config = dict(
    n_head=12,
    norm_eps=1e-05,
    qk_norm=False,
    attn_scale=0.177,
    bias='all',
    tie_embeddings=True,
    extras=['capped logits'],
    init='normal',
    init_std_down=0.00849,
    lr_mult_up=1.13,
    warmup_steps=200,
)
MLP neurons of a small language model. Each row is named by its layer, matrix (up: input weights) and neuron, and shows model dimensions 16-143. Each number is 500 + 40 x the weight over its row's rms, rounded and kept within 0 to 999. Numbers have three digits each.
Before each neuron's rows, "fires after" lists the tokens most often just before its 100 highest values on Wikipedia text that the model never trained on.

fires after: " I", "I", "ia", ".", "5", " Ja"
L4.up339:493449560513503458478491440500459481443537463529434462506525481479562567558469544496477511548499493516489538511584469496509554511544485515495450536552440449475525569489549472483443502490492480371561490455514466549516473523469578490558468601434490521517563486535500529473469480573552497542464470543529439571519451547546496531397426553464505411468480502450505498468482554535458507529559

fires after: " ", " United", " X", "s"
L4.up209:429463496453515426430502536455414543509561482565471445484507510486572489511567543490485523537426534508517487527557473453441443515480493510472458477462501511525533486489520446568440489423500471434447603440371515517558526506510480484506458530518527507450521467499435454446532514481479532514537505458483453531563487442491449501510519503524477551455545537514515498446425477525532546526518

fires after: "F", " c", " C", " f", " F", "D"
L4.up96:576542496458486501495435507438521580466493559488598481520441497501460560481558569476448520472522613431484470493516449497477495481406490525433435430529465478525469467567453507440470502511487410519519486515470517497534560471494461395530448511519522438500550488534496510501510450470514527499478497521490547464533551502541512534572555495505460455509492504488527538489467512556501451518535

fires after: "3", "8", " f", " F", "2", "4"
L6.up758:478493423546529493517486522524519490493484553506498481459512525518408468523475435468502501520541555558488577513580454498482538446490468501420432536483488386551584474501524510540420462469523480479479524473541486600474472530462514523525517520478494439465571461421481535487484484542482548528522520487416530487450547458536509460504542602488501493518492474579547555464487524437531519449581

fires after: "9", "1", "0", "8", "7", "4"
L6.up393:570495510530511522506518539550469503466516525453521438465522488517534520557489507506495538491481496525526464474573467484504453499475463520558472522499465482480418498496489442487458483500475507576471519542470475513478512602545477501477512512420549453506510551563562474490525549545424553475539511516486478473511517414486470461472499498494489493468445475546538479428541462569536487532533

fires after: "1", " ", "M"
L6.up533:551494513424434486466536503543512551442492480553537423543461522545478492508465428545546509571535486477504440491493516458543511477573528402546525481548475473514481419425528489471455567498427399508495485568487490458472519543491502525519520510483470491492477598526563491512562474456595533475538507564511471531396500514520464511518501524478469529519457467497531532583483490548430484499478

fires after: ",", " which", " and", " that", " who"
L4.up585:491477586549498532464502523460446505480492506493481486500540476464461417532471536552497480509494494438533468470535525504528506464530523521490505509507458504519532476477512504476529485448526558451532495463514484573509469520537469461494483495468415552490411510480598468518487486531524492503447592505571521501546515496589509503578454493555589553485440491499546488516505481487477492497576

fires after: " ", " ("
L4.up253:447509496505550529542454534499525522473481473462541487436531575467462424456535441459474464456450636399466517453485545513491438471466518539443555439488521553492529501548493433449514588497608513525524453457533500524468551538510485520517482503484489535464566570556514548427583446590439436469475481534451538461489471558410448489539490495514436488551505503513556500527501493522450502520474

fires after: " A", "A", " a", " Ga", " Ba"
L4.up716:516460574507530512548481486494518609485553537530468501541517474430504547545527546438473538516512551552484527452536520516495596535489531479559542505504551479514539560420489478484482441568454462519503473581536462504522492497471549405518475499502527482431587530497587530534409463534503507536506460506495490483493540424522540510444481516473492490470495547515447465448449506513490536398521

fires after: "1", "9", "s", "0"
L6.up611:488457473452490491469478478436482529478468468466514466481581489422496515519437519486522503496446455439528485533538569428486449473419519576506478496481460443535430543489518470568520562445495447484545557540507512479526507543508537499487430502580532482515546546564524469430439490524500585547473457470456433515493526475531549466474463548489406558466439567502533499488457451498560484581505

fires after: "9", "cor", "eva", "en"
L6.up205:462459506519495496507552487431486550478512495424496482513521485494473597528495579482518504516479471468499487469455480510412489561496508554570475565535504434524471513452524488451520538520484542532524453484516535548488525542465476552483493498472453589481466500499505491418538586463484534556509500483499549534517480517438547540441552512479458543543497462433408582527526539553472410543574

fires after: " Che", " Me", " arch", " Sch", "Ch"
L6.up411:415484473511525471472590541493503562520431472546533456557508475458505456506533510564537444523525528495541420502402489516400448545474409503468483480489479472475466380522457480576503493519524548530493515521470533517538499566485448538489508488506491492434503488495484497514519469511434484480461560470525544519562526481432507492500567550508503534519561495499486520491527503521539437510477

fires after: " the", "The", " and", " Dur"
L4.up670:562516544506556543500486567464452528579493527476426448520430555489492486446504449571509501493473494535526532511472592501547495472500441496535476496510429535496557491493497507561425467419470474540472487479521532556485469485453522586422501494505495493448501494504568490510428516476495439472457506551532548472396458482509492548504449499544496530487446539533523510490479489466455484570516

fires after: "8", "s", "7", "9"
L6.up136:538393470489528511450466456493492456460523505477521523511604481478464499516446486407498523520519587519510471523584577418485530470554482586479543528503521413496587525515497505515450554555497451452445608480484543485483527472478496479484552524507486476529479487478469437428530519497491530440479550443521475463472501515512487436416560529422506513513481500462538536511490459425495526512548

fires after: " ", " in", " was", " were"
L4.up612:566411509530518454550447514486496498489525513559429507568498536589505490471534472537479443545555518533459572501525515542494423507475489521473545498534572485504503516518571438450520528481531521508522558544438508483501528560478458425540579498459479570422588525486524383492535485502545491490444490452513490518454492454506469518507473420531411493450515512453579498519512508494526513498477

fires after: " "
L4.up438:462553546449580525536467492480475513568458511536543518481517499495498472521435508497499504433426511434502459451591537473444547512492518456488430479496483479534524568521379448476507490514440549476514501450442451500539531492481535527441476533514477468387602560509530537490536437545501526398482578395558477477506502465426435431519527483575498534547499498539501489491564436515506459443512

fires after: " ", ",", "."
L4.up654:545463518458509529531543519436509487482480488485552410474467562500489426492475497529498479487430537475444480549521522511490492515501480532507506510488458500573461458526515480363544566543510547401522482534480606484462494481546533500489491557477536510430525498497496481423546545540508467537483463502490486416568607489450515519473586582547517469439509480496531522471394548528495494472478

fires after: " |", "---|---|---|---|", ".", "-"
L4.up464:463522503449538475510475484481486509547559471509543479535516501539489540551470462486564495506471576480469493513454491519497470511508437512503614431499487489414563464435480440449568511531480479526500474485496486538563435519517451514409548458516483480523510498446532537509514575508432539521465501508459518532480529467419502526483448501494568517578464380489546580534504508477484517511547

fires after: "\n", " an", " O", " con"
L4.up204:485573468523484485489447530417540545534515431533426468573500489520513471477469536593492480493512503605493494481505547428504472535487557518543507567504518463495533503531498484463506571531432529478526573446484554520565479530525475492484462478471481485407510547570468598477521468461447437540428511469532488516538467510435466529468539497508488511528405495478472525489516554594500504519453

fires after: " F", " f", " on"
L4.up689:498443475511500483548585507520538503466463545509456505515454470492445544536601509476473406508583563506523492482554514470478528503487499497460445473538475515490459498562476567538500503546496494487540463532500456475493467470412495421522409470481542511531539521497475532501538504582454547417453570511458540460550510532557534423565519569459551471504532489536519448449513513538498476506538

fires after: "s", "l", "1", "w", "a", " L"
L6.up566:485557466553545503538439514475569508460469505491619537453563541540505542520460505485460540556427478514544534534564490465521541488548484549434549493496531504474537525472416433536468535577534484545506468507475512558514453505567595465546511479509455453496501456544439485474486505479539453473536473493472506455530519515503567502482528518519550432501414508513587507514514438479500481466465

fires after: "\n", " Li", " do", " de", " Do"
L4.up271:473519504465473517518508547406445514448590521470521554517553518469513457466477454538526503531527450510486528465484488549422458553480536503498471562469514471513557462513548508535479529546570561485474544504540535504467463524528478592482498493445475533505511545613491519461493462477481520499529477529503477509547471455511521484463502530549492517534535471482516572522534460478416558501595

fires after: " ", "–"
L6.up185:522458468466500506475489524494490477441439558496426461492497540450487547520553544539453438528493560498517507526467559463533434530474507470435508536483505444468512469511519476536452497501552588485504480479526556454536522535436522518521524461508480509483462558507499507483583471452479546428472442537502519451538488543505444491458597493468490509528484413504558491460484483443497445551470

fires after: "\n", " (", " \""
L4.up618:436472481517548429495530571475530492553485564506554515490518502501493478453477533524523513513482458425513488519556521501527494619460443455547517459503447447512479454549544439553483535516555425495495523508517450545550488541473452527500462519495562476434433595567498543495516472530445489469444510449468583471438485469451467498496508530507584449472560543484534548511517493495470443495554

fires after: "s", "-", " ", " consist", " life", "2"
L6.up310:501443533482553528605435525522493530515417474535470467470468566539486470472524498514537550455526453514523441617527558494487461524441455458500476434523434461527487526514477432617537528497472480439597470511529497466560479509562489506533476469474480484517481525447500552527494513500510468512526516467518494486428487505522517444530474518530532472460530466537587499495506470441575414451495

fires after: " re", " to", " co", " he", " were"
L6.up134:412607499443506520470492564454443531486488438495539560534630438503459515571447549467539511468541519502479504478463509486482426543534534514518525590471527462547469555502508467479504464524600453516509557401535512508491565553489520444510491515474489485429544456497502475462486512518507498507521515474497491452536541535593489561502515487456548502562506497503469438487444458456495487521462

fires after: "s", " D", "tin"
L4.up247:495473476476484536453397465488493490413525482501508521567589526532558527482449461472518525553474479529477464548556487460447451494520550561478523484468460503491449512550522467450525483570540510607537499447486508521493489495488478490496548564468479494550455455530496564481516543548518545499533406499467379437467513511523556473438513491428478522534409497504554475468506454470436477490477

fires after: " the", " a", " (", " The"
L4.up288:425459532435521515502595542482482433568480497430540418472552513479551564533411551530503463561553563532498555492482538527515541518519428556492522506541542489564581431561488552486486471515496527547486494511511496504419511498528531466538482477458496499456518589473446474447495393526523408518547552488448525469466533516517551454509432436551551507484498498481548539496495566481481550505493

fires after: " |", "s", "l", "B"
L6.up715:533488517486537550572484451511571510501497494512507509419520483562478577526453505399501502499449551519494403496476510452504512524467456516514504472535502540455457542466445511485450485627469479539558441459452504524518487474550518506506472512453540555437498512409491478538516525523465497593488440355548452533501499518505491469527470453491431447551502501463516489528478502583480510584423

fires after: " ", ",", " and", " ("
L4.up509:469496443458492573457491500510432457447496511578489517513498576508590511543480578518503458449493461511575483536518508552419419475482548504501492521541507522441496458559494497530520514420608520490575517499478492450480506558542500525440455506432486550442500530471479536580492524441479507519431506520566519477501452523506502403524471467524543568445527485480483521486492439497568513566475

fires after: " |", "-", "|", " by"
L4.up324:539418458477519477519509522591413512503419542579440492483539521468561517461451567490498512517573463488445513571493469508484517589518485501458571472523478518510456494450580489521507497546572483533513537483544515487459465495497512513521488471581529561529459542450453453508504494533507469549584542478468489502510518486503511445546555508532488430457498465550521480525573504496466567542509

fires after: " (", "\n", ".", ":"
L6.up471:512490530565529552560455467501520467482513531456554471496540474417482555460455459598499493530558543520543522501481521533503449498531516478501541521507500459524556503479453550572462534467502546406504503590567486518552540575540577540477454481466516546537518496481484474458425495529521449548442503480536458503449483435518477503514503501559522516470464428453545449540453485538524505516460

fires after: " |", "\"", ")", "”"
L4.up128:524445482465536449522551519518443513474493542547503479513511453523499509550518433572493562528525474449449476528571509523583466509486532541490475483492544548504543485411525445470480418473484498478514588452458526451493522447551530488536431539488490528558542572503529479489513457531562380550506453480509523578475580426470497478455453481492551465501519500559560419505512515531471466510501

fires after: " |", " more", " "
L4.up709:523517476554495439481438508465521529538482429488483519480549540538545518492469457396480481518473532470512521483542514535550504505478489541539561394464511489508583505434560512445526533515466579501562487511542529555505519438447466476474496500482511486561482507435471487499428450479524491473405506485499514506447557406453493472549483550510480528496512503529570466593530499430541518513556

fires after: "\n", "1", "0", "8", "5", "4"
L6.up0:610441461479417565500465545530503501490554479470481456538445487492521551488449456523530493484546501550447548566555439457452489499525497510523526456501579472567513413527567510550452481583508521586443528513530467482474577532502478464529445500543519507556580443486514507475510456495460542505428464473550493550471535460534471472531546537478569516434520535521496500513485428570470535519454

fires after: " the", " a", " The"
L4.up366:545419509446464498602508505443520470528572439471447495408523517528526541516494564506472502503487634468512543468493501492466506569498564464524452493510475510498487537453547501471504572504537484484503499465526453589448461530458587480467493442501524482498477489501501500534480511545461525500440502507456531501445494510437569473458463545549523587498483552542519547469571495542552446373484

fires after: "0", "9", "1", "8"
L4.up178:477495514569479484588537523404402447603526500473469467493436500483508489492498507449478489488511473477471454461531514515508517446444506469505505472459550473540441517462540552463408567487460453534415521530512486556502550552540462517454522533492513486507535560498498487487476511490567490514523445534503599540520495528460494503540567502495531460555403542550430481560540497498459525611506

fires after: "\n", " ", " pro"
L6.up315:557437506505462497537475523498506465451539498454480508464509532413512534496441455515501481507553510524491558469448532504447471501468512517520514553483526447500520495560510458500559470501534529535431626519484536546560548483556504485438470426508469515458505531601474510541472435469501488478503556545492540465516510503500445481550489576570479526531404479492422448514530556533517510537570

fires after: " ", " the"
L4.up728:433482530465518478538467517416467472458492498545446492518543574469607542538530475542451422504507534524591557518560544504445461491530522546495526514459549538492456502491496404526458501501490482496522480432455551484498470448531532543429520588528473505443515553515503478485509533519478430468508464526477455489453503491508452579450458434491446530510502528524438461579522537467437508488529

fires after: " re", " (", " Re", " dis", " de"
L4.up47:509490533393603518486521545488574496535544544486479425519449434554482466483432441496497492545546485470515512456552524490482442528495508539479517485526420532546459513558476441478577510514511499557495472438547512548570519487461467472492471491463441477512501512471535518476583441498503460542452501521423514461510495484493447463572510528461504459452503489482564526529441452542533529534434

fires after: " ", " S", " Re", " (", "\n", " re"
L6.up50:519556427541483550435473471515467504479486480490514475527519504483572551517459414517507488521528495464459516473573575499521481471527482492486486468479574463439483454545527431576560492516536488486551526542506514539499432520552530474517532557527505518462514487528495470461506465468463498490539546496457496497493457528479477503490481568575535487579442486541530476535537424493526499488469

fires after: ",", ".", " The"
L4.up568:467456529469555465470504525486441524561504549474544472510480523518499523473513467536455504550499460456555539441538476448520504584503473518464489432570510490510509430515449549552496467521504575498560550513501566542517427460585515515456514502545509505463513545542483466450480540633525502521482584497504519581519492520575506468467540513448512576488424550492486530509551529525478481502451

fires after: "1", " S", " in"
L6.up511:516460477510520518519504462516537521464519498439530503523463475492427539479496474500472498540487515572453525484536439507623491453524480464515425482513462442578481537467518486528481467556516459568454553459527512455514472507482454458430573494502461481443490573472554445443543484565515493516454534473458493415486516483529490512475545546472475458553485521529531444455513490489529472451523

fires after: " ", "-", " C", " High"
L4.up526:502528525460541472524473496458551519535479491488511539507509507490458512500527494523488490425546571487494517507492472491541574490501550464495491433506514420611505462476495484473453506541459467506499557469495485462534445467465495461464472498526461463501541530536518582488503421550520482397480538495522490497542403525484413502516470519536513486507527552476476538608505498469462472487476

fires after: "\n", " =", " was"
L4.up735:452454524461549500570461518480457558487500502551472525459450471429461513459496545604566503516488567518457554467533495495429517513513455497505468635447537422563571451507511456429456542522505446463499568484555516541535498501473480530511484491550496511440427548473505513563515558551509538469553476482494486490508478485486454545538539499498564513503481543489504499532479500475441512513524

fires after: " U", " K", " Ni", " Me", "O", " ("
L4.up55:495406450484501456493527522463434529502485495509519470505454513510534495531525484606567505449507490576523503478482520545489492565529603555503538525493537447495499432461555491569436516437508469454523547514535502520484538495441539557437465459459464522471445545517530535490453530535487403478437579463535517442502428501529491492487512455518538569560485464532501540529542521481495413483532

fires after: "s", " the", " A", "ba", " a", " an"
L4.up575:431506537512474486562533455533484559492522493497527488514509455470523570438437530430511485540506513471477494530562561463511498421515498518557530515480540434573464472479506538484490525399469440361511552518532484504522495519542444431579557595584478528464501475478503456432546497558499433495478470471555424495537558403482526454502492543439508538480459469455523434501487482517510458513468

fires after: "7", " J", "1", "d", "3"
L4.up385:546595499511519471535494507467474468486553530476525475400529474518577506519449497555491581465563513505485442484490451544449567497468571523489523480550497454515470576514522477556452510491460445499461542499486466460430545472518554539530455563515462453483509490483530499452414460515534452543432466535525496568531466474520543523592530508409581478424438516462530451419455483489474512497578

fires after: ",", ":", "\""
L6.up59:442512502490510491401505519431543451492504557450525500551477478513470513523534471526500530580561455476525459434512487545566492530581521559537551441567450543478482487518500504506550549486483473523539413470514482515502532496435538439500420518455516544555544461538568522489516451475474540546546499521456489533483473446488453508475517462492588404535473484483567548501500465495469503529455

fires after: " a", " an", " "
L6.up624:579488541470519582480486429534524550537484493497495479490527500491544579486500502499527493562454510533467414471477512574538461505476496481542503454471611553532457598484570497420458484512522514505532475435482482472518488488531559484504455466512500451430528472481536493547556515508442503556534462474466467579495494510403510556454509501574450464528539449553473480508535540479443508485512

fires after: " ", " O", " of", " A"
L4.up621:495497484545435501531425525534506628515453488549525544525533431498499530600459486473447529520452493552520483479543443502477472502473465464492518519553505486513540463519549538496487525568495456528486606524493557421553526525547505423490534488430469540394552541490520519539501508484521424448477485503519499531518442506517471590567500557515488509441489493486428468478469540458449488572522

fires after: " ", "|", "-", " an", "0"
L4.up242:517448530522463459482443470475513517505450490463522505528485470545509540528518479573470598521547470540469473534467424436539459500443479517480534518521535476551538550529541527418443457475484506503488515467537527465494486531551546502494570554535512488417492539488484505536537501502431490565492527488517480472505578502455486567452530485504575421531512430533528474477498547486563543539477

fires after: " to", " |", " may"
L4.up90:454497523478489473548466547430465407570478497545527499531480548416454513476464487477468501437521470508443406520460493497497502587518489591535479494483551490441515519538511509496540496507514419487499414516488557458476536533520518468446459471472466450410548402470445522500550513424451493502466474540450444540492515452552524524508446537523583580485449486473530504492453465582473481527541

fires after: "\n", "|", "-"
L4.up279:547523477491515607500562449534520572472423486525402501488397482529422464480483504550433482544468521473507518424503500478491499484553534513449517494493502479538497508609521469483485494536468476500491489512489496431468499476503515424483501485513480467494488520505543559531534503473550480418546509503522481500469508474510533487548518487484587521515540486555528472498528471497454546480547

fires after: " ", "W", " a"
L4.up511:469532412488566424501462563512451475496473418546456456499454577528518566515563531550483519556549481591515532459514488529485518505465467561439486498470481543484472539516494551502491491519545507503421512478492467498453537503425592436472503512515517553495545508478546490514504505528455454545489509595395417464540474491526434485515475573515518500542452485529508489486543469489520476502512

fires after: ":", ")", ";", "0", "2", "s"
L6.up519:535508474512571505489527483418453560511478486477466524516527481454460578450479550449445478422524456496489519551541498537525454489478549440492471429468490482538503450490573527517571586503546536500512508617431522496468426450538525472451483483513518479512560471488519441529523548511543513485459485531542539522464502517548569502516531484538543478465418439468424504582527463467441522438484

fires after: " is", " was", " became"
L4.up417:475554508484499519377459595451531551470524476481561446470470501500557480470513473517498556540503460507418434545488521527495474575489480570491459532454526444521508506518544456440474588582544546441510518555477480496461497567504534509532501515567507484474540446521498519525526531444422465568477419481496541512516522510549522534402461443506490568519490494497538485522538444504448498425560

fires after: " ", " (", " syn", "(", " con"
L6.up622:528434460474451523464561453430511470529467470489531539524493485506597560457491471591562438505515437486524420506498549496436483495458494529479439559502551503528465451519438498525550486499512487543510469456580510506506590508543451521524463502452415464495531480548525569521574472430524449435523518489516439502514549473457449492490498481599500556520531452475577552461486544464460484575506

fires after: "\n", "==", " is", " History", " film"
L6.up395:509522473412502512508457496525537508508495501518497425469462495475455501505526496452519507529463505471505552549469535522529491509581535516558559462557493503497514485458542517515527562470453435465523488509545512529477500518521440529490445534545569479564516491448468497503448499509515515397430482541452413550554454443502500488492516462529500471458490520504533482553514466504543543477584

fires after: " ", " |", " and", " as", " (", ","
L4.up360:509503518530462513516461418460500488458457525486541500501490488529490460516533470604459467506523431471509450482469489518473475533528493446440567483466466489548480436572516574481489498545562457472457472521547556407489507570511523484567473535523556569490567499479524502527636448442476449491514457500556453472531450456484507512485454464534451521466555514425519460538463498476468474536466

fires after: "0", "3", "2", "5", "6", "1"
L6.up480:599523495480449569484500542511415517530447449577602532491507459464483489515470526461472561514516518518576549566520508492444489555425454511542499514502540461491479512435496451556481581541476449522530517557450520522465457540574556444510500510592461484479458503548533486476522522557533549498520496476473510575538479488508430509453507460421474351444497506495467473476496508486474543537508

fires after: " the", " January", ",", "th", " May"
L6.up582:453576481511484486477437479475542526510488492501527466540497481487530455525479529492469503541495469508463511534543429522551502548465413542560518530487491466490477532532472487469484568502523563519480444489492468465484480539415550436546541542524541555408577493464507476388477462490492497517596427568438528519450529535492515455568448481451438482489506493491564443451523449512504498558544

fires after: "\n", " =", ")"
L4.up496:421392498516479483498442501437475530493469467549486521609556522499570494438543499563563489556513523589489521482499554540473423445498487489503529560408508433485508512506520460419506588539516586433503486487557500458479506485556520527525518499507499530505512496506444512497566518509528399534484495452459496480519507480524489465587503541486456442605538534498515526532543446511497419497499

fires after: "\n", "|", "==", " ", ":"
L4.up525:546512454487454448405487540445521497516439511508442471442442554526491526470550474610462561519502504488583536513498458517564488474507499548462462519496527450491552499535447478528544501532559513404469478516541517487479514481527543534490493554486462398522473507537440441513516462474495497526528488490476504455506475494504519458489471536480563479502446503536470450476470486558432524479550

fires after: "\n", " ", "."
L4.up93:499502586547448546499509498496512517471481543506487503535521505489513459469408481445488524513455509502478505501456498501532483465495577542540481593497454530472562504490526492536481557537548587494470591462449465460527499516520569445483489529492425482451507520459542517565508474494514463467612551452439472583472492465496496455534487525524461456449467497514449474455562550460493545537569

fires after: "9", " the", "E", " a", "W", "History"
L6.up521:530522504450552508529532491537594542497519523602559431503539485561450534466415445486506470493540525542455527529512440425508486459545499530500423500546537452511502494530564491506514453450500482499463500424514559533552465502510453500466526565508506454484525481535503446528498558601487525461479484462453501497429504446563536455565527470542493506521438538528503503507429463419533477533543

fires after: " the", " The", "The"
L6.up152:440503497553472547570540479440497557520525445426528477500520546539500538506473489550501482465491552498429456471470528549525450570419405522484511423467547531505532576363449523487493575474476510478487497463487510505490532428500513463536561550557447491525519564467533504478455488515533465503483489438556521441493575520495535508503535424538492570529484527593558494503475564531491429480558

fires after: " "
L6.up570:551498518435563543559513535518468490505464496479491530506456513530553499532442459530541551545476509514566495475512564474544422509514471471481424497480458546421511515494574474510466555586526458502505513546482536561486543455444476503443566459455487520490496540540591512444498482540514469376418472443461487552501462530431537509525485489607484519495519438432491487561529483534530520525547

fires after: " the", " In", " and", "|"
L6.up338:483477442509457453530457550520518493512561479571571464526484553526449514467569498544516591517452550484510494472518527473521482473428429531542518499475537466483490549481451473467484566474521575508514512521485431462426491500545542511536450576532472525433447478528513405469521548557472425517552474511472526507501533546459527562515519535491466481572448453520491555504416437423479462514497

fires after: " re", " Re", " de", " De", " he"
L4.up702:480560481486518545458513499503483434491508533465488509530481483494554425514527575538560468556428528489474509497509558514505410512506510475438587512454457420587541516604459457502546509531556482492476509418488465434452482528510467558450535506445525580529549535548465520493473476468430456447476531449466547478547532469523465449507501528474555488478480511502512556512554416533468430511521

fires after: "\n", ".", " J", "Maurice", "gate", "P"
L4.up674:497439588537493461485461469486474528573506553461477509510487515535491518454527570503509539497519593475544480533501501544528464476600508558494472450513508435483462441542465490513485533568543478466574515527546417454487542501550442543509520554464538432463474477494479553503509467446527526545484537525437517506474462393527527494499530493523566473497522550553516446457495424508448511506482

fires after: " |", "s", " ", " =", "."
L6.up298:567522547557527527552493524466420512482487549470517512431476468473521534487485499471548433498496531505559514547527476507453468502514494498496396523569512494578459578477491483498513435446429461466548489555480496560524566501514530528439523502469432439538435509456507475521541496551411504459515478525526435486378460510539523466502502545544507452484465463506541541505470464504551494510541

fires after: "s", " S", " W", " L", "1", "L"
L6.up497:502547507451507472482481436547448499495498458473567532560481510455527534549469465420521541572544495597502565538510521490553482475561492462515479478496449488550451510455503466561499512486537434503507485503518521482522484471511468469546553472479468545442472553476420399509542423474474449480483541514539505531464486506490521482560519485411545469459483484484582503485596438505475480500525

fires after: " |", " take", " to", "ed"
L4.up326:505509491502478507504480491479538437537475619515496504536494529489528499542447493503469528492453560504490516561442437486501480555511507458509498493522530503459521493536523556482511469462397528507480478410459466504552495529519508510508500457493483464532560546503508453569530435498473407550456406506505447552513501516493473547511475444434485553452447410541538413477452516487541473494552

fires after: ".", "–", " was", "O"
L6.up327:488472485515445536484559614454405498493538489495464458483521565475479438506425549532524516539518509531395435541572491548475480491489500505430534511484516494439508517533503459500450572512549457493521524445520593424491514508455484485508496454435449518497561485408508512550473540499528501501597488460542498505490495463441467504478507517573586526490530507494524482435536422440482447498489

fires after: "0", "2", "8", "6", " U", "5"
L4.up35:499485569486518469529547491479518492411533531507537503480487454489495499528539497506420520487475470556461513501424579495496458501465461517503546536582462448562518517450496463466458582555537473446467508491516493480450512567458504461484565479518549488457554499481482561446520453436535521455531611503566592464528477489530555576431451500450532437538485486466474434525460484468518575430517

fires after: ".", "′", ":", "°", " $", " Ken"
L6.up757:454453516508501464427528480495493504460470526544530463393474536472458513483534501462509474557510527501543519519490558495439511476516539454472558460540509499521480469478493457532543546475530552432561490523630530524467557475541604512515446528523414470517487476491482553513499454491542498499527464466511550614497490476464427456477547529547441447535483522542561507524537547539423502531459

fires after: "\n", "s", " Party"
L4.up6:482509531472531492471440517519502546489504437498466531501407429475457451512507499469506534545440462463543488522552433491523506482511535481431443483532473463547503502480537527495482576526453419541476484513420540441496451538521542510464417544491512501521565491522495500563506537498516514448498510435511496482445420512453518457489524435541546472484463484542542500497502510540528480452611

fires after: " |", " FW", "-", " MF"
L6.up140:460505433501499508571545440430486439475469444478441502505603524524461514507474549458526494576543415466482480559479492494454544475559523518497444511515509525465465551493462541530430506490559440539423510475545494501505444556504547508523534500491513497452477551477575427499497492507493468538583438459493443486469517425513477517539572396506494519472501528527470425446529464477498486528560

fires after: ".", " comp", " dis", " sort", " app", "exp"
L6.up268:545504459465462506514532513500506554534434550474568456450433556456445534503493479504488509468492437516515491620464536576479478537516495510544520572459522522468485416513507536482479563482443482486467503552483528516484564511465485508466433448553444562572499516453474484503542487443438489506415462501508567465516528496443517569519501487538556475536488402484516571532511491459563479518526